config = dict(
    num_hidden_layers=18,
    hidden_size=256,
    num_attention_heads=4,
    num_key_value_heads=4,
    head_dim=64,
    intermediate_size=704,
    vocab_size=4096,
    hidden_act='swiglu',
    norm='rmsnorm',
    norm_place='out',
    norm_eps=1e-05,
    positions='rope',
    rope_theta=10000.0,
    rope_fraction=1.0,
    qk_norm=True,
    attn_scale=0.125,
    bias='none',
    tie_word_embeddings=False,
    parallel_block=False,
    init='uniform',
    init_std_qkv=0.0337,
    init_std_o=0.00561,
    init_std_up=0.0337,
    init_std_down=0.00338,
    optimizer='muon_variant',
    learning_rate=0.026,
    beta1=0.95,
    weight_decay=0.02,
    lr_head=0.00633,
    max_grad_norm=1.0,
    warmup_steps=0,
    schedule='cos',
    final_lr_fraction=0.03,
    batch_tokens=262144,
    max_seq_len=256,
    doc_mask=False,
    train_tokens=952600000,
    max_steps=3634,
    dataset='wikipedia_en',
)
MLP neurons of a small language model. Each row is named by its layer, matrix (gate and up: input weights) and neuron, and shows model dimensions 80-143. Each number is 128 + 24 x the weight over its row's rms, rounded and kept within 0 to 255. A neuron's up and down rows have the sign that makes its largest values positive.
After each neuron's rows, "fires on" lists the tokens most often at its 100 highest values on Wikipedia text that the model never trained on. A number after a token or word is its count.

L2.gate419 [105 133 146 129 149 107 156 153 132 106  74 118 139 107 140 110 109 159 135 116 123 122 136 150 110  94 110  92 121 107  78 153  92  99  95 155 123 120 139  85 130 146 147 172 127  88 145  88 127 155  96 124 124 129 146 120 162 124 120 140 139 135 166 120]
L2.up419 [ 97 149 148 128 172 112 153 125  84 110 121 134 112 131 106 171 166 138 139 122 109 131  92  99  79 147 157  67 134 135 137 179  85 115 115 107 127 155 106 111 121  83 141 142 160 103  90 155  75 104 107  98 112 166 162 150 154 167 144 120 129 107 111 132]
fires on: "ist" 26, " Christian" 9, "ton" 8, "und" 7, "ier" 6, "ies" 6

L9.gate79 [142 164 127 133 153 143 143 132 141 141 153 157  98 142 158 122 118 126  87 143 114 115 144 105 134 137  95 155 112 138 173 136 113 127 148 105 147 131 134 120 116 143 124 137  93 108 161 130 119  79  95 102 126 107 130  98 104 114  96 106 129  94 143  76]
L9.up79 [150 109 115 136 138  94  99 138 133 134 104 114 145 128  99 156 128 140  92  94 132 160 106 121 171 110  87 140 110 127 157 153 113 134 160 110 173 133 100 189 124 148 107 138 165 135 118 106 174 154 166 117 147 111 116 106 145 119  88 121 138 134 122 125]
fires on: " more" 26, " most" 20, "ly" 11, " and" 7, " very" 6, " main" 4

L11.gate318 [111 169 167 122 132 102 129 159 163 102 128  94 116 107 132  91  91 102 127 121 110 121 132 118 117 100 116 134 134 162  98  87  98 149 104 135 116 163 115 134  85 150 148 109 116 149 163 126 125  74 137  98 126 143 110 143 130 107  73 145 106 124 116  91]
L11.up318 [114 112 110 134 111 134 138 133 156 153  90 164 134 145  72 113 156 151 130 108 162 107 119 134  99 100 129 102 120 150 144 140 110 132 159 184 166  96 150 114 125 122 129 137 135 133 110 150 147 150 177 114 133 122  76 131 113 131  99 102 137 149 181 104]
fires on: " and" 58, " to" 19, " Pr" 9, " or" 5

L8.gate56 [147 180  81  98 105  97 127 159 146 144 159 131 146 152 105  94 125  57 185 133 146 106 106  88 133  92 127 133 109 153 173 121 115 143 134 144 136 116 143 142  78 118 188  95 138  99 133 142 156 146 124 114 135 127 158 118 138 129 149 134 143 110 152  97]
L8.up56 [135 120 106  88 109  70  91 101 118 100 109 122 130  99 158 101  72 121 133 111 126 101 163 120 188 156 104 138 136 132 126 119 127 135 130 149 102 128 137  80  84 132 113  94  88 147 125  72 138 152 104 138 138 119 122 107 117 126 111 114 119 163 139 166]
fires on: " a" 32, " or" 19, " of" 9, " as" 8, ":" 5

L14.gate97 [101 111  88 115 128 144 140 165 149 110 131  96 126 121 163 169 127 137 155 141 116 120 125 140 144 121 145 126 116 153  84 134 124  95 147 151  91 115 127 135 115 110 156 119 125 126 121 118 118  98 168 136 126 102 157 164 111 187 139 101 154  96  93 145]
L14.up97 [ 93 117 112 180 112 109 107  87 105 124 141 124 112 151 126 156 121 157 156 100 130 121 106 134 141 119 139  96 183 112 150 101 118 106 139 134 129  93 146 126 121 147 113 121 150 150 131 183 148 119 182 147 129 125 121 123 176 140 134 117 137 111  97 113]
fires on: " F" 48, " K" 6, " St" 5, "k" 4, "f" 4

L11.gate414 [128 125 176 102  92 116 169 117 130 122 158 134 136 145 142 149  80 126 144 105 140 166 119 131 100 113 127 147  72 110 127 123 105 117 112 132 142 114 178 193 129 164 117 184  94 134 152 135 116 144 116 113  80 140 135 139 151 182 139 120 138 114 121  86]
L11.up414 [159 112 161 118 130 116 152 106 168 128 150 136 165 129 114 133 131  84 151 114 149 158 125 146 137 142  93 134 118 133 126 138 112 134 144 137 161 133 128  89 159 121 113 107 134 142 142 147 133 147  93 103 153 142 121 154 106 113 106 150 100 141 145 104]
fires on: "," 74, ")," 12, " |" 4

L13.gate16 [144 124 129 160 156 161 162 153 150 131 111 145 104 156  99 129  67 113  94 120 111 126  93  94 121 117 102 124 165 122 131 159 113 161  75 105 132 116 127 152 152 115 154 122 145 129 122 187  92 135  77 102 132 133 162 162 140 116 143 129 130 124 143 141]
L13.up16 [118 135 127  84  96 168 133 125 111 105  90  73 120 166 139 144 129 118 113  97 106 140  97 106 113 135  94 135 112 117 119 123 187 122 133 104  88 101 125 135 128 124 143 115 129 154 112 128 162 108  83  69 158 101 103 137 167  99 152 105 142 121 144 143]
fires on: " " 20, ":" 18, "ar" 12, "born" 9, "′" 8, " on" 5

L11.gate416 [149 128 165 134 142  87 143 176 134 164  92 142 112 117 150 105 151 122 134 145 126 128 115 137 147 111 148 160 142 105 101 108 120 149 160  99 117  86 113 154 157 122 102 171 166 144 102 152 149 101 123 102 126 120 131 109 158 147 132 119 132 152 147 160]
L11.up416 [143 156 124 146 147 107 133  81 151 145 144 149  92 105 125 132  98 161 130 171 124  93 161 142 114 120 159 141 161  75 131  89 123 144 114 162 152 112 114 126 145 139 129 121 124 146 104 153 109  84 159 143 103 100 158 152 119 119 145 161 107 125 160 141]
fires on: "6" 14, "9" 13, "2" 12, "4" 10, "3" 9, "5" 9

L15.gate461 [148 117 123 121 118 141 135 121 100 113  84 135 126 111 120 124 130 100 174 137 115 162 107  78 139 135 169 100 144  96 140 134 112 122 143 102 139 123 103 130 166 180 115 191 125 111 137 167 169 113  94 131 148 148 140  88 151 133  86 117 128 111 109 115]
L15.up461 [ 68 152 106 168 122 154 103 164 110 133 124 131 128 131 108 119 129 135 120 109 135 128 171 137  78 124 114 111  84 100 131 131 132 135 123 134 161 156 162 146 134 130 165 118 117 137 167 131 148 121  63 116 112  99 102 108 139 141 115 130 163 118 123 128]
fires on: " p" 23, " re" 12, " con" 6, " acqu" 5, " coll" 5, " s" 5

L5.gate200 [110 122  66 105  99 157 105 129 148 116 142 151 133  94 130 116 161 136 129 124 158  73 138 111 143 111  70 156 137 130 126  89 150 143 171 133 120 138 117 139  82 118 129 138 121 123 114 142 150  92 101 136 148 125  73 150 117  97 136 142 114 110 123  65]
L5.up200 [116  93 111 120 107 167 108 126 121 116 140 126 121 144 129 119 172 147  80 164 150 138 130 127 146  95 145 123 146 139 110  71 129 115 133 180 131 108  79 109 112  81 146 132  98 121 136 150 143  99 101 138 141 144 142 132 143 104 143 137 125 159  91  81]
fires on: "7" 28, "6" 25, "4" 18, "8" 18

L7.gate41 [129  87 148 183 123 128  96 180 147 146 122 140 140 140 117 149 128 158 130 121 114 120 164 146 144 117 117 109 146 178 113 112 112 126 111 100 144  94  77  93 136 146 163 129 124 132 158 138 153 145 121 126 183 170 116 186 136 115 113 182 126 109 141 107]
L7.up41 [ 97 113 134 150  75 134 115 120 178 156  97 107 120 156  61 159 112 114  99 145 153 117 155 129 159 132 143 140 126 162 144 116 110 120  93 135 155 134  94  77 103 121 114 122  99 123 129 107 144 110 142 121 154 119 110 147 149 120 126 157 146 143 130  82]
fires on: "1" 17, "3" 16, "2" 13, "8" 13, "0" 12

L10.gate459 [ 88 169 124 141 119 149 144 113 166 141  91 102 100  90 147 101  78 129 168 121 115 166 140 108 141 111 131 120 110 144 104 111 139 148 159 142  87 166 127 138 121 147 148 126 127 128 111 127 130 131 131  85 142 176 110 143 123 173  82 148 118  75 124 152]
L10.up459 [109 115 116 117 120 112 160 143 127 141 147 124 138 114  94 120 141  89 116  93 150 204 108 131 127 142 109  91 155 143 132 163 115 179 102 125 171 115 147 144  90 139 122 113 136 109 110 110 101 159 135 100 131 105 138 138 129 115 126 108 133 150  96  91]
fires on: " and" 53, " to" 29

L8.gate491 [146 157 114  74  83 165 138 142 144 124 101 141 140 140 106 135 134 135 131 123 130 144  71  79 138 124 142 101 147 119 148 141 149 128 130  78 152 134 133  98 104 123 195 121 122 152 142 138 139 149 129 141 105 153 140 104 124 124  92 102 166  87 111 137]
L8.up491 [133  92  88 151 135 140 125 165 129 129  96 130 160 159 117 104 135  87 123 107 190  90 156 165 154 159 108 171  92 125 117 135 110 120 165 162 118 130 103 118 145 130 157 111 149 125  92 121 135 137 108 116 132 152 172 124 160  95 113 174 129  99 104 116]
fires on: "–" 18, "1" 18, "2" 9, " −" 8, "p" 6, " +" 6

L13.gate149 [120 124 121  79 170 106 134 127 115 154  76 115 166 172 125 129 119 158 127 115 117 132 144 156 133 123 104  80 122 160 132 108 127 109 132 165  77 144  87 127 146 123 141 115 135  78 113 109  92  82 107 166 104  87 144 122 138  78 116  96 146 126  89 111]
L13.up149 [103 135 118  96 129 123 166 141 107 175 100 118 156 141 115 163 170 152 141 154 138 129 193 144 150 125 146 100  85 110  88 112 157  75 158 142 134 118 140 146 175 140 140 117 131 140 121  92  83  99 125 158  94 132 115 129  94 139 118 122 130 124  93 145]
fires on: "." 47, "," 17, "3" 7, "1" 6, "2" 4

L12.gate667 [ 97 136 139 121 126 111 114 128  64  85 117 177 126 126 129 113 120 135 109 138  95 169  95 143 130 128  68 128 145 109 127 109  92 149 150 103 135 151  99 144 118 104 135 154 100  66 148 133 104 143 150 101 162  98  92 153 153 136 111  98 101  97  63 145]
L12.up667 [ 85 103 142 124 124 163 136 114 114 103  98 112 167 152 125  97 119 148 117 130 146 125  99 128 152 127 142 116 158  87 126 115 138 132  91 133 196 164 138 109 148 122  76 158 131  68 129 145 111 120 117 140 149 106 156  90  93 139 125 146 122 166 143 135]
fires on: "," 38, " by" 9, "\"," 7, "5" 7, "s" 6, "4" 5

L2.gate64 [137 111 185 101 132 109 112 121 139  84 103 144 123  92 112 151 148 141 115 153 132 157  97 115 100 142 142 164 115 136 130  94 140 115 153 143 123 112 150  95 101 105 111  86 138 126  70 138 194  98 143 102 179 109  73 117 139 141 125 130 109 115 139 129]
L2.up64 [114 132  82 149 150 151 126 141 123 149 137 109 142 159 107 163 128 129 123 128 127 153 114 123 143 114 157 160 137 157 139  94 149 148 161 184 139 134 147 158 134  97 127 152 131  90 135  90 143 131 109  94 115  68 159 100 119 158 129 114 120 115 114 106]
fires on: " br" 14, " str" 10, " made" 10, " k" 10, " gl" 10, " hand" 9

L7.gate649 [ 73  85 123 154  74 130  98 169 119 134 135 129 162 117 104 127 129  78 143  85 104 144 133 134 164 111  88 196  96 161  97 124 116 157 112 115 117 108 117 142 143 119 149 114 128 160 110 121 112 141 161 168 140 141 109 170 116 159 156  94 185 132 157 140]
L7.up649 [169  75 174 132  56 111 134 139 126 144 127 147 115 122 110 130  73 145 153  71 114 129 138 144 151 129 139 137 122 137 133 125 132 163 110 115 122 117 155 157 144 116 143 125 120 172 113  84 147  84 126 101 133 101  99 140 126 146 143 114 152  97 109 103]
fires on: "1" 19, "4" 18, "2" 16, "8" 9, "7" 9, "9" 8

L10.gate162 [ 98 114 110 125 107 149 112 144 102 112 119 127 155 122 130 118 139 146 133 124 129 148 173 149 121 119 100 100 118 156  71 163 150 126 146 149 106 152 141 163 102 102 139 103  91 140 132  73 136 113  94 161 103 103 112 121 120 154 142 118 136 116  85 104]
L10.up162 [ 79 148 143 113 119 129  56 143 175 132 134 147 135 146 136 182 113 177 101  95 156 135 166 161 163 129  89 141 180 127 134 111 107 156 140 138 109 143 144  98 106 154 110 152  85 133 113 115 117 113 166 157 150  60 107 123 131 125 113 106 114  93 131 124]
fires on: "5" 18, " F" 12, "4" 9, "-f" 7, "f" 6, "W" 6

L2.gate429 [128 130 130 133 135  77 135  84 141 179 103 111  91 122 111 147 147 151 118 132 111  97 139 154 135 148 164 164 116 139 104 129 127 128 105 107 132 134 112 133 155 130 108 140 107 139 123 107 123 147 118 114 129 131 120 139 123  83 115 112 116 142 105 153]
L2.up429 [ 87 158  98 113 109 149 143 131 114 144 145 139 104 136 146 131 103 137 138 107 143 136 135 154 142 121 159 126 189 105  59 120 129 126 106 151  82  98 161 106 147 154 144 118 127  75 159 153 137 110 150 138 120 121 163  86 138 154 163 149 109 135 119 137]
fires on: "ft" 15, " common" 9, " guitar" 9, "ep" 9, " control" 7, " sound" 7

L5.gate414 [ 96 124 121 127 114 130 140 159 133 152 151 125 166 127  96 167 106 129 123 162 129 164 146 129  81 180 154 115 119 160  95 131 146 149 105 106 121 135 106 137 145 138 111 143 142 151  97  84 137  94  69 115 120 130 111 116 132 129  87 102 130  94 123  89]
L5.up414 [ 69 146 116 106 145 106 159 129 142 163 178 105 132  90 122 140 111 127 145  92 107 173 124 114 160 113 129 144 193 121 107 100 130 132 116 136 185 168 110  91 157 132 121 125 122 161 117 145 137 159 123 136 125 122 114 108 190 142  88 146  91 144 165 131]
fires on: " Le" 22, " gun" 12, " Ne" 10, " car" 6, " phot" 5, "e" 5

L7.gate402 [ 69 126 121 103 102 148 108 123 133 140 124 103 161 132 121 154 150 165 123 187 131 148 112 112 141  96  87 117 155 144  98 112 117 158 145 150 136  95  85 123 132 113 138 135 119  50 162 121 127 134 144 161 160 115 138 100 133 137 143 121 175  90 100 141]
L7.up402 [111 104 110 139  98 138 120 104 106 130 136 124  78  84 152 147 109 115 122 114 110 177 136 112 139  99 133 176 159 180 126 112 134 138 139 144 121 162 143 135 138 112 138 143 116 174 122 141 133 169  88 109 120 104  93  84 155 114 126 134 117 110  98  61]
fires on: " ch" 52, " Ch" 37, " pr" 4

L11.gate471 [149 118 132 153 130 129 133  91 123 144 148 133 132 133 164 111 157 137 175 130 154 115  92 107 103 137 116 106 109 138 120 155 111 132 152 146 102 136 138 167  97 107 158 176 127 139 116  75 100 148 131 133 126 120 108 101  93 119 104  84 141 120 172 118]
L11.up471 [166 133 132 101 128 133 149 100  90  98 128 119 151 129 137  95  92 140 164 175 145  89 135 146 101 127 127 143 121 124 139 106 120 129 135 131 139  94 115 111  94 123 149  75 148 111 151 139  99 121 135  89 143  88 134 158 104 135 162  92 117 133 145 171]
fires on: " not" 46, " prov" 14, "k" 4, "ecut" 4

L9.gate88 [163 130 109 142 113 132 173 135 144 101 117 171 174 107 103  87 146 144 102 127 100 115 160  91 121 132 140 135 115 159 130 154 128 130 147  92  89 112 119 129  99 101 169 166 149 115 116 158 126 130 120  90 155  98  90 126 140 136 106 147 158  97  96 131]
L9.up88 [ 99 178 148 170 160 147 149 100 148 115 113  97 125 119 126 140 114 113 152 110 145  79 109 142  98 161 115 109 109 185 107 110 149 121 107 161 135 126  98 146 122 137 145 119 149 155  93 130 136 145 142  80 110 136 115 130 134 144 128 109 117 118  82 108]
fires on: " a" 37, " g" 10, "-l" 7, "l" 7, " w" 4

L8.gate688 [100 101 175 132 156 152 121 132 130  97 149  92 129  92 111  96 141 113 149 143 132 172 132 135 124 134 106 155  92 127 144 172 171 140 116  96  96 100 119 161 191 143 101 118 128 111 116 123 138 161 166  87 150 112 139 148 164 118 149 121  91 117 115 167]
L8.up688 [104 146 115 129 114 133 118 129 132  56  89 112 166 125 128 145 120  78 145 146 110 129 100 115 110 144 133 186 159 164 145 164 138 131 155 152  75 116  97  82 161 108 133 116 120 108 128 120 127 119 136  61 176 126 186 112 158 150  82 147 122 118 103 114]
fires on: " f" 78, "sh" 9, " open" 4, "ivers" 4

L2.gate547 [135 187 134 105 130 130 125 146 134 161 152 124 130  93  83 119 134 125 168 127 135 136 151 131 100 143 126 104 110 114 112 117 104 132 172  95 117 104 118 135 148 134 171 146 154 156  87 119 133 138 123 154 142 111 127 131 108 127 123  88 134  84 147  83]
L2.up547 [107 154 129 133 125 116 141 142 143 121 122 132 115 117 139 118 125  79 106 172 106 113  92 175 130 136 112 111  83 122 113 118 134 107 138 120 134 134 157 117 118 133 143 153 110 179 133 195 151 142 111 145 119 130 118 117 165 149 124 146 111 148 122 123]
fires on: " Le" 30, " ne" 19, " tri" 16, " Ne" 15, " Hel" 5

L9.gate338 [147 108 145 127 172 152 135 107 109 123 135 118 142 104  99  75 137 123 121 144 112 133 127 179 142 117 104 119 105 132 111 125 106 125 111 126 138 107 117 129 133 115 164 168 148 160 123  73 164 127 164 105 125 118 147 114 137 141 116 156 134 148 159 160]
L9.up338 [134  78 118 100 103 148 143 128 151 127 122 123 125 134 113  83 127 117 130 146 126 121 161 132 146 134 110 149 126 133 111 136 131 117 124 164 191 106 145 109 126 129 124 129 116  82 105 131 129 110 131 128 140  98 116 138 154 120 101 131 127 136 151 127]
fires on: "L" 22, " L" 12, "od" 9, " Y" 7, "ed" 7, "U" 4

L5.gate665 [ 93 129  93  91 131 140 130 159  90 145 106 161 138 163 139 150 126 139  87 133 137 145 147 154 136 112  90 148 124 144 104 107  99 126 144 158 117 133 100 105 151 124 183 142 131 143 122 109 199 126 148 152 144 139 119 141 165 123 183 123 155 125  99  96]
L5.up665 [ 98  86  93 162  83 129 151 159 134 148 100 138 142 114 107 127 121 163 126 113 146 119 146 128 171 163 159 106 158 141 141 116 127 107 145 137 148 111 119 112 152 145 160 156 104 131  99 121 143  86 113 109 142 150 101 138 136 134 110  99 111 144 129  88]
fires on: "1" 34, "0" 31, "4" 7, "6" 6, "3" 6, "2" 5

L7.gate638 [143 152 125 152 131 133 151  92 102 105  84 133 183 112 108 134 143 138 126 135 129 151 135 150 126 131 142  91  95 120 134 143 138 174 135 132  96 110 145  96 116 132 108 126 109 153 134 116 155  96 161  81 120 146 131 181 185 142 112 158 129 137 119 118]
L7.up638 [151  88 174 120 137  92  80 151  97  94 108  97 164 138 106 104  94 151  96  90 160 118 121 139 122 181  85 129 137 162 148 157 121 115 119 119 139  98 187 122  88 105 112 124 113 140  93 133 155 105  86 143 141 115  94 124 164 151 137  92 131 107  90 150]
fires on: "." 39, "ed" 8, "ulation" 6, "red" 6, "ld" 5

L11.gate189 [137 143 123  99 134 128 164 119 136 120 138 133 139 146 113 151  88  70 126 124 112 163 133 177 117 143 149 113 103 125 117 144 113 120 137 126 138 142 133 169 137 109 118 139  96 119 133 128  64 107 109 154 127  97  97 163 148 124 115 130 113 136 100 107]
L11.up189 [155  98 108 132 111 114 109 119 148 174 160 159 147 127 123 166  85 132 130 168 120 146 129 125 161 148 166 125 122 134 153 162 116 146 153 123 177 120 140 122 123 115 117 148 125  99 124 125  95 125 120 159 127 129 120 134 147 133  78  88 122  93 135 141]
fires on: " |" 23, " just" 7, " def" 7, " Christ" 6, "ct" 6, " off" 5

L8.gate189 [154 118 137 136 126 139 130 139 171  80 141 125 134 146 114 123 110 137 109 124 129 144  94 155 117 139 118 119 146 148 128 131 137 102 139 154 143 147 105 150 132 111 122 127 142 141 122 121 149 165 143 113 130 141 121  86 173 125 108 125 144  90 168 101]
L8.up189 [105 101 135 100 176  65  90  93 132  95 101 142 106 156  89 136 130 161 132 104 124 123 151 102 144 160  65 111 115 129 112 127  94 133 111 129 105 179 118 119 131 139 132 135 122 149 129 149 155 135 160 110 124 119 131 136 131  90  93 133 160 169 165 110]
fires on: "ly" 49, ")" 12, "ally" 5, "ially" 5, "ely" 4, "ect" 4

L8.gate489 [134 165 102 137 126 126 157 111 103 131 114 148 124 110 158 136 138 159  94 142 132 104 127 122 126  93  94 167  85 107 125 142  84 107 114 136 101 114 117 158 143 123 108 177  89 123 148 142  96 104 126 122  99 102  65 110 107 101  99 116 134 114 104 167]
L8.up489 [ 99 176 135 133 121  79  76 134 183 138 154 140 114 126 155 111 136 129 122 106 176 127 128  99 141 134 124 127 100 155 129 115 107 155 171 148 141 163 118 145 126 147  93 151 139 137 106 128 170 106 104 176 144 115 132 124 136 142 126 193 122 122 110 141]
fires on: " and" 22, " more" 20, " most" 13, "ly" 13, " very" 8

L2.gate179 [112 144 101 151 158 118  86 126 115 143 116 147 117 110 118 164 129 117 126 108 115 132 155 116 172  93 120 111 148 105 161 190 133 123 145 148 108 133 119  92 140 108 161 167 132 151 135 132 126 139 124 116 108 123  84 131 173 153 162 145 138 135 101 104]
L2.up179 [ 96 178 132 156 132 168  94  60 127 138  70 145  80 103 134 136 150 126 157 128  98 149 151 122 132 134  92  92 130 163  94 142 106 106  98 157 159 130 141 149 153  96 119 147 146 171 127 174 121 119 126 105 141 153 117 133  95 116 147 146 117 116 117 150]
fires on: " Sh" 48, " sh" 29, " Comp" 5, " Sp" 4

L14.gate36 [ 95 144 125 145 118  99 100 140 108 107 138 127  87 147 123 108 141 129 119  94 142 101  77 160 150 119 117 126 163 134 166 120 118 146 167 130 155  96 133  87 154 132 126 118 119  88 172 137 160 132 114  82 164 108 142 177 107 134  83 116 156 159 128 133]
L14.up36 [ 86 132 102 122 103 116 142 153 154  78 172 121 155 138  97  95 102 124 122 126 140 116 114 124 119 152 105 123 123 115 134 132 130 133 165 144 158 114 142  61 122 124 137 123 135 104 104 170 146 136 143 143 126 102 104 116 108 188 129 163 147 140 115 140]
fires on: " of" 19, "," 11, " with" 10, " from" 9, " by" 7, " to" 6

L12.gate117 [141  72 126  78 130 185 143 121 101 105 139 160 137 113 108 174 125 150 112 103 113 125 136  83 106 159 121 118 106 133 147 106 107 133 150 115 122 153 125 128 104 125 150 114 154 124 112  85 131 154  87 135 118 163 118 132 137 128 127 105 143 121 118 155]
L12.up117 [169 118 123  99 110 178 151 195 138  99 133 180 166 164 138 115 127 106 123 111 141 125 134 148 108 121 139 139 108 145 116 107 125 134 100  95 141 123 111 130 146 139  98  83  97  98 130 129 153 144 117 164 131 157 143 140  98 112 109 114 155  88 110 124]
fires on: " " 28, "–" 9, "1" 9, "-" 8, "." 8, "\n" 7

L10.gate125 [126  73 107 161  91  87 110 140  97 145 123 115 108  80 126 147 137 187 120 155 120 120 117 109 121 139 170 125 128 125 113 101 110 145 118 132  83 117 125 152 161 151 137 101 126 118 143 120 127  87  97  99  92  57 130 131 138 119 112 124 159 169  78 100]
L10.up125 [126 164 136 153 114 116 153 119 157 133 114 100 144 133 121 148  95 158 139 178  99 127 107 113 104  89 160 126 123  97 114  95 163 120 153 105 128 120 109 136 150 159 142 116 150 123 118 109 121  67  98 126  95 120 121  87 143 107 117 141  95  98 136 168]
fires on: "2" 23, "1" 13, "9" 11, "8" 6, "–" 5

L14.gate615 [107 143 117 127 119 136 141 120 129  93 122 125 118 127 100 122 148 129 153 177 153 124 130 131 175 181  85 124 171 147 115 125 107 137 157 101 112 142 161 138  83 111 123 137 143 152 110 124 137 159 165 121 110 101 148 156 148 116 139  94 138 144 119 138]
L14.up615 [123 140 151 165 148 211 106 144 102 114 110 104  74 154 138 134 137 111 144 146 138 124 115 118 107 129  94  99 108 151 112  93 132 118 116 116 126 111 142 121 108 135 121 148 162  99 166  96 163 126 117 186 132 149 127 134 161 138 132  90 137 179  80 160]
fires on: " M" 39, "S" 28, "s" 9, " m" 5, " S" 4

L2.gate57 [122 126 151 109 135 154 120 127 144 126 153 144 143 140 101  99 161 127 144 141 139 114 130 127 119 121 127 126 129 112 107  99 127 106 116 134 164  83 136 142 143 179 175 135 117 130 132 127 111 131 110 189 132 143 145 146 149 117 115 117 147  71 133 120]
L2.up57 [120 127 123 117 125 116 118 150 134 103 161 158 149 122 135 126 123 137 149  99 110 144 158 108 134 122 141 118 102 131 147 127 114 123 121 125 123 115 151 177 154 163 121 114  90 149 129 114  93 104 105 115  87 213 114 117 116  58 135 124 164 103 126 129]
fires on: " has" 76, " is" 24

L11.gate375 [ 96  98 105 123 121 154 174 179 157 134  93 106 139 121 139 137 106 117 139 102 131 120 147 138 131 114 150 143 145 113 119 114 167 131 147 116  97  97 119 116  94 191 164 120 123 120  83 138 105 138 108 112 122 132 118 137 142 146 113 109 173 154 123  73]
L11.up375 [ 99 127  84 108 121 127 114 140 146 135 102 104 148 102 125 133 157 123 133 132 160 123 121 141 186 148 150 150 133 153 112 123 156 151 121  97 164 103 113  92 129 148 184 144 121 159  99 112 108 100 117  74  97 128 143 198 143  95 144 109 163 117 128  55]
fires on: "2" 15, "1" 12, "6" 10, "7" 10, "9" 9

L7.gate125 [151 195 111 101 149 131 120 147 166 127  93  95 126 162 124 100 124  93 152 133 143 123 117 124 132 105 113 136 126 127 181 120 144 125 126 133  94 129 170 127  91 130  97 120 105 120  74 136 143 130 131 108 140 153  91 127 138 110 131 118 144 134 127  93]
L7.up125 [126 163  66 142  99  97 167 132 139 131 107 138 121 152 109 172 155 113 130 142 135 136 164 116 113 182 118 114 158 126  94 111 102 133 122 122 127 103 113 109 121 103 102 116 121 122 141 139 133 129  96 128 120 127 105 145 113 136 118 121 155 128 100 151]
fires on: " and" 42, " as" 14, "9" 8, " or" 7, " of" 4

L11.gate31 [101 169 129 125 139 159 142  87 133 145 112 170 134 170 113 108 131  89 137 128  88 104  82 128 115 108 135 183 142 126  96 121 130 172 153 144 165  90 140 147 137 124 150 151  96 113 118 126 137 106  85 113 150  89 169 118  76 161 133 119 139 114 130 148]
L11.up31 [111 162 162  78 132 151 117 129 117 127 128 130  60 129 189 140 149 118  87 120 106  94  98 155 117 106 129 116 139 136 160 107 130 180 142 124 130 144 114 140 104 108 107 171 160 139 134 135 103 140 116  95 163  96 137 126 173 138 173 119 147 114 103 131]
fires on: ":" 20, " in" 13, " from" 12, " until" 9, " March" 7, " on" 6

L5.gate599 [157 164 109 101 142 130 115 143 167  92  83  98 142 127 131 120 110 103 132 166  88 129 155 129 118 149 114 143 126 122 124 110 133 122 152 122 159 126 113 129 122 123 114 151 138 124 127 130 151 126 118 120 163 142 144 169 125 144 101 125 126 144 146 148]
L5.up599 [163 123 135 151 133 169  68 110  94 111 145 166 119 146  94 130 138 134 122 126 129 130 140 153 102 109 116  97  75  80 104 126 124 170 110  92 137 152 137 162 119 112 142 152 158 100 154 126 131 163 124 121 143 135 135  93 141 128 154  73 116 143 132 152]
fires on: " s" 89, "s" 8

L15.gate44 [136 170 119 115  79  81 118 176 144 138 139  80  85 122 160 139 132  73 111 124 153  88 142 146 141 117 123 146 133 110 114 100 112 141 101 151 102 122 133 144 111 110 120 175 103 105 118 126 116 128 118 145 203 144 133 104 158 128 112  65 119 119 135 131]
L15.up44 [ 98 133 161 124  99 135 139 164 178 150 114 158 117 111 133 115 125 167 145 147 128 140  91 168 139 134 176  77 130 109 168 129 113 129 125 159 113 147 101 136 160 139 129 147 129 124  92 143 136 153 165 106 173 128 137 151  93 153  93 121 109 117 135 144]
fires on: " the" 17, "," 15, " of" 9, " and" 9, " to" 8

L15.gate279 [137 149 116 115 152 138 153 149 100 124 112 186 122 166 105  86 131 128 128 124 128  95 115 124 163  87 142 134 117 128 126 126 138 153 166 126 126 144 101 155 167 137 159 138 164  94 120 111 124 154 136 150 114  89 122 130 104 154 108 102 158 133 143  87]
L15.up279 [114 112 138 136 126 139 108 166 156  93 127 148  93 124  92 121 127 113 176 111 121 104  93 119 115 121 125 127 105 117 164  93 123 128 142 104 146 117 139 116 115 112  97 131 101  93 140 152 154 165 118 159  89 130 115 148 122 167 116 135 156 122  85 133]
fires on: " of" 31, " with" 20, "," 13, " by" 8, " and" 7

L10.gate317 [142 160  99 140 131 124 140 152 152 129 112 152 155 120 153 125  84 153 144 135 134  77 151 126 168  69 128 150 137 174 117  84  89 122 104 140 118 139 154 141 188 135 127 103  81 144 123 105 123 160 172 130 142  88  83 122 129 125 117 118 141 103 123 141]
L10.up317 [102 142  95 131 126 127 106 144 133 129  92 114 137 142 160 147 125 127 114 119 133 108 154 115 147 116 113 135 112 107 124 143 112 101 137 125 129 100 116 126 174 139 139 153  94 122 124 126 140  82 141 100 150 120 134 112 139 134 167 151 127 130 140 139]
fires on: " some" 24, " most" 18, " any" 9, " major" 7, " more" 6, "O" 5

L11.gate157 [112 151  95  99 132 161 117 116 205  86  79 123 136 119 166 130 144  83 186 137 125 143 109 109 162  91 116 140 137 119 139 118 160 142 168 135 133 102  86 131 125 144 128 145 135 142 140 127 161 128 165 188 137 112 125 134 125 116 137 117 115 134 166 128]
L11.up157 [152 129  97  81 132 149 127 130 149 112 115 125 126 141 143 143 152 132 174  84 117 124 117 113 133 135 145  97 130 123 121 131 167 113 124  62 130  97 135 149 124 109 123 148 143 108 157 112 156 125  87 129 114 152 152 125 147  64 126 147 109 137 101 116]
fires on: "–" 26, "-" 7, " Company" 6, "ation" 5, " L" 4, "s" 4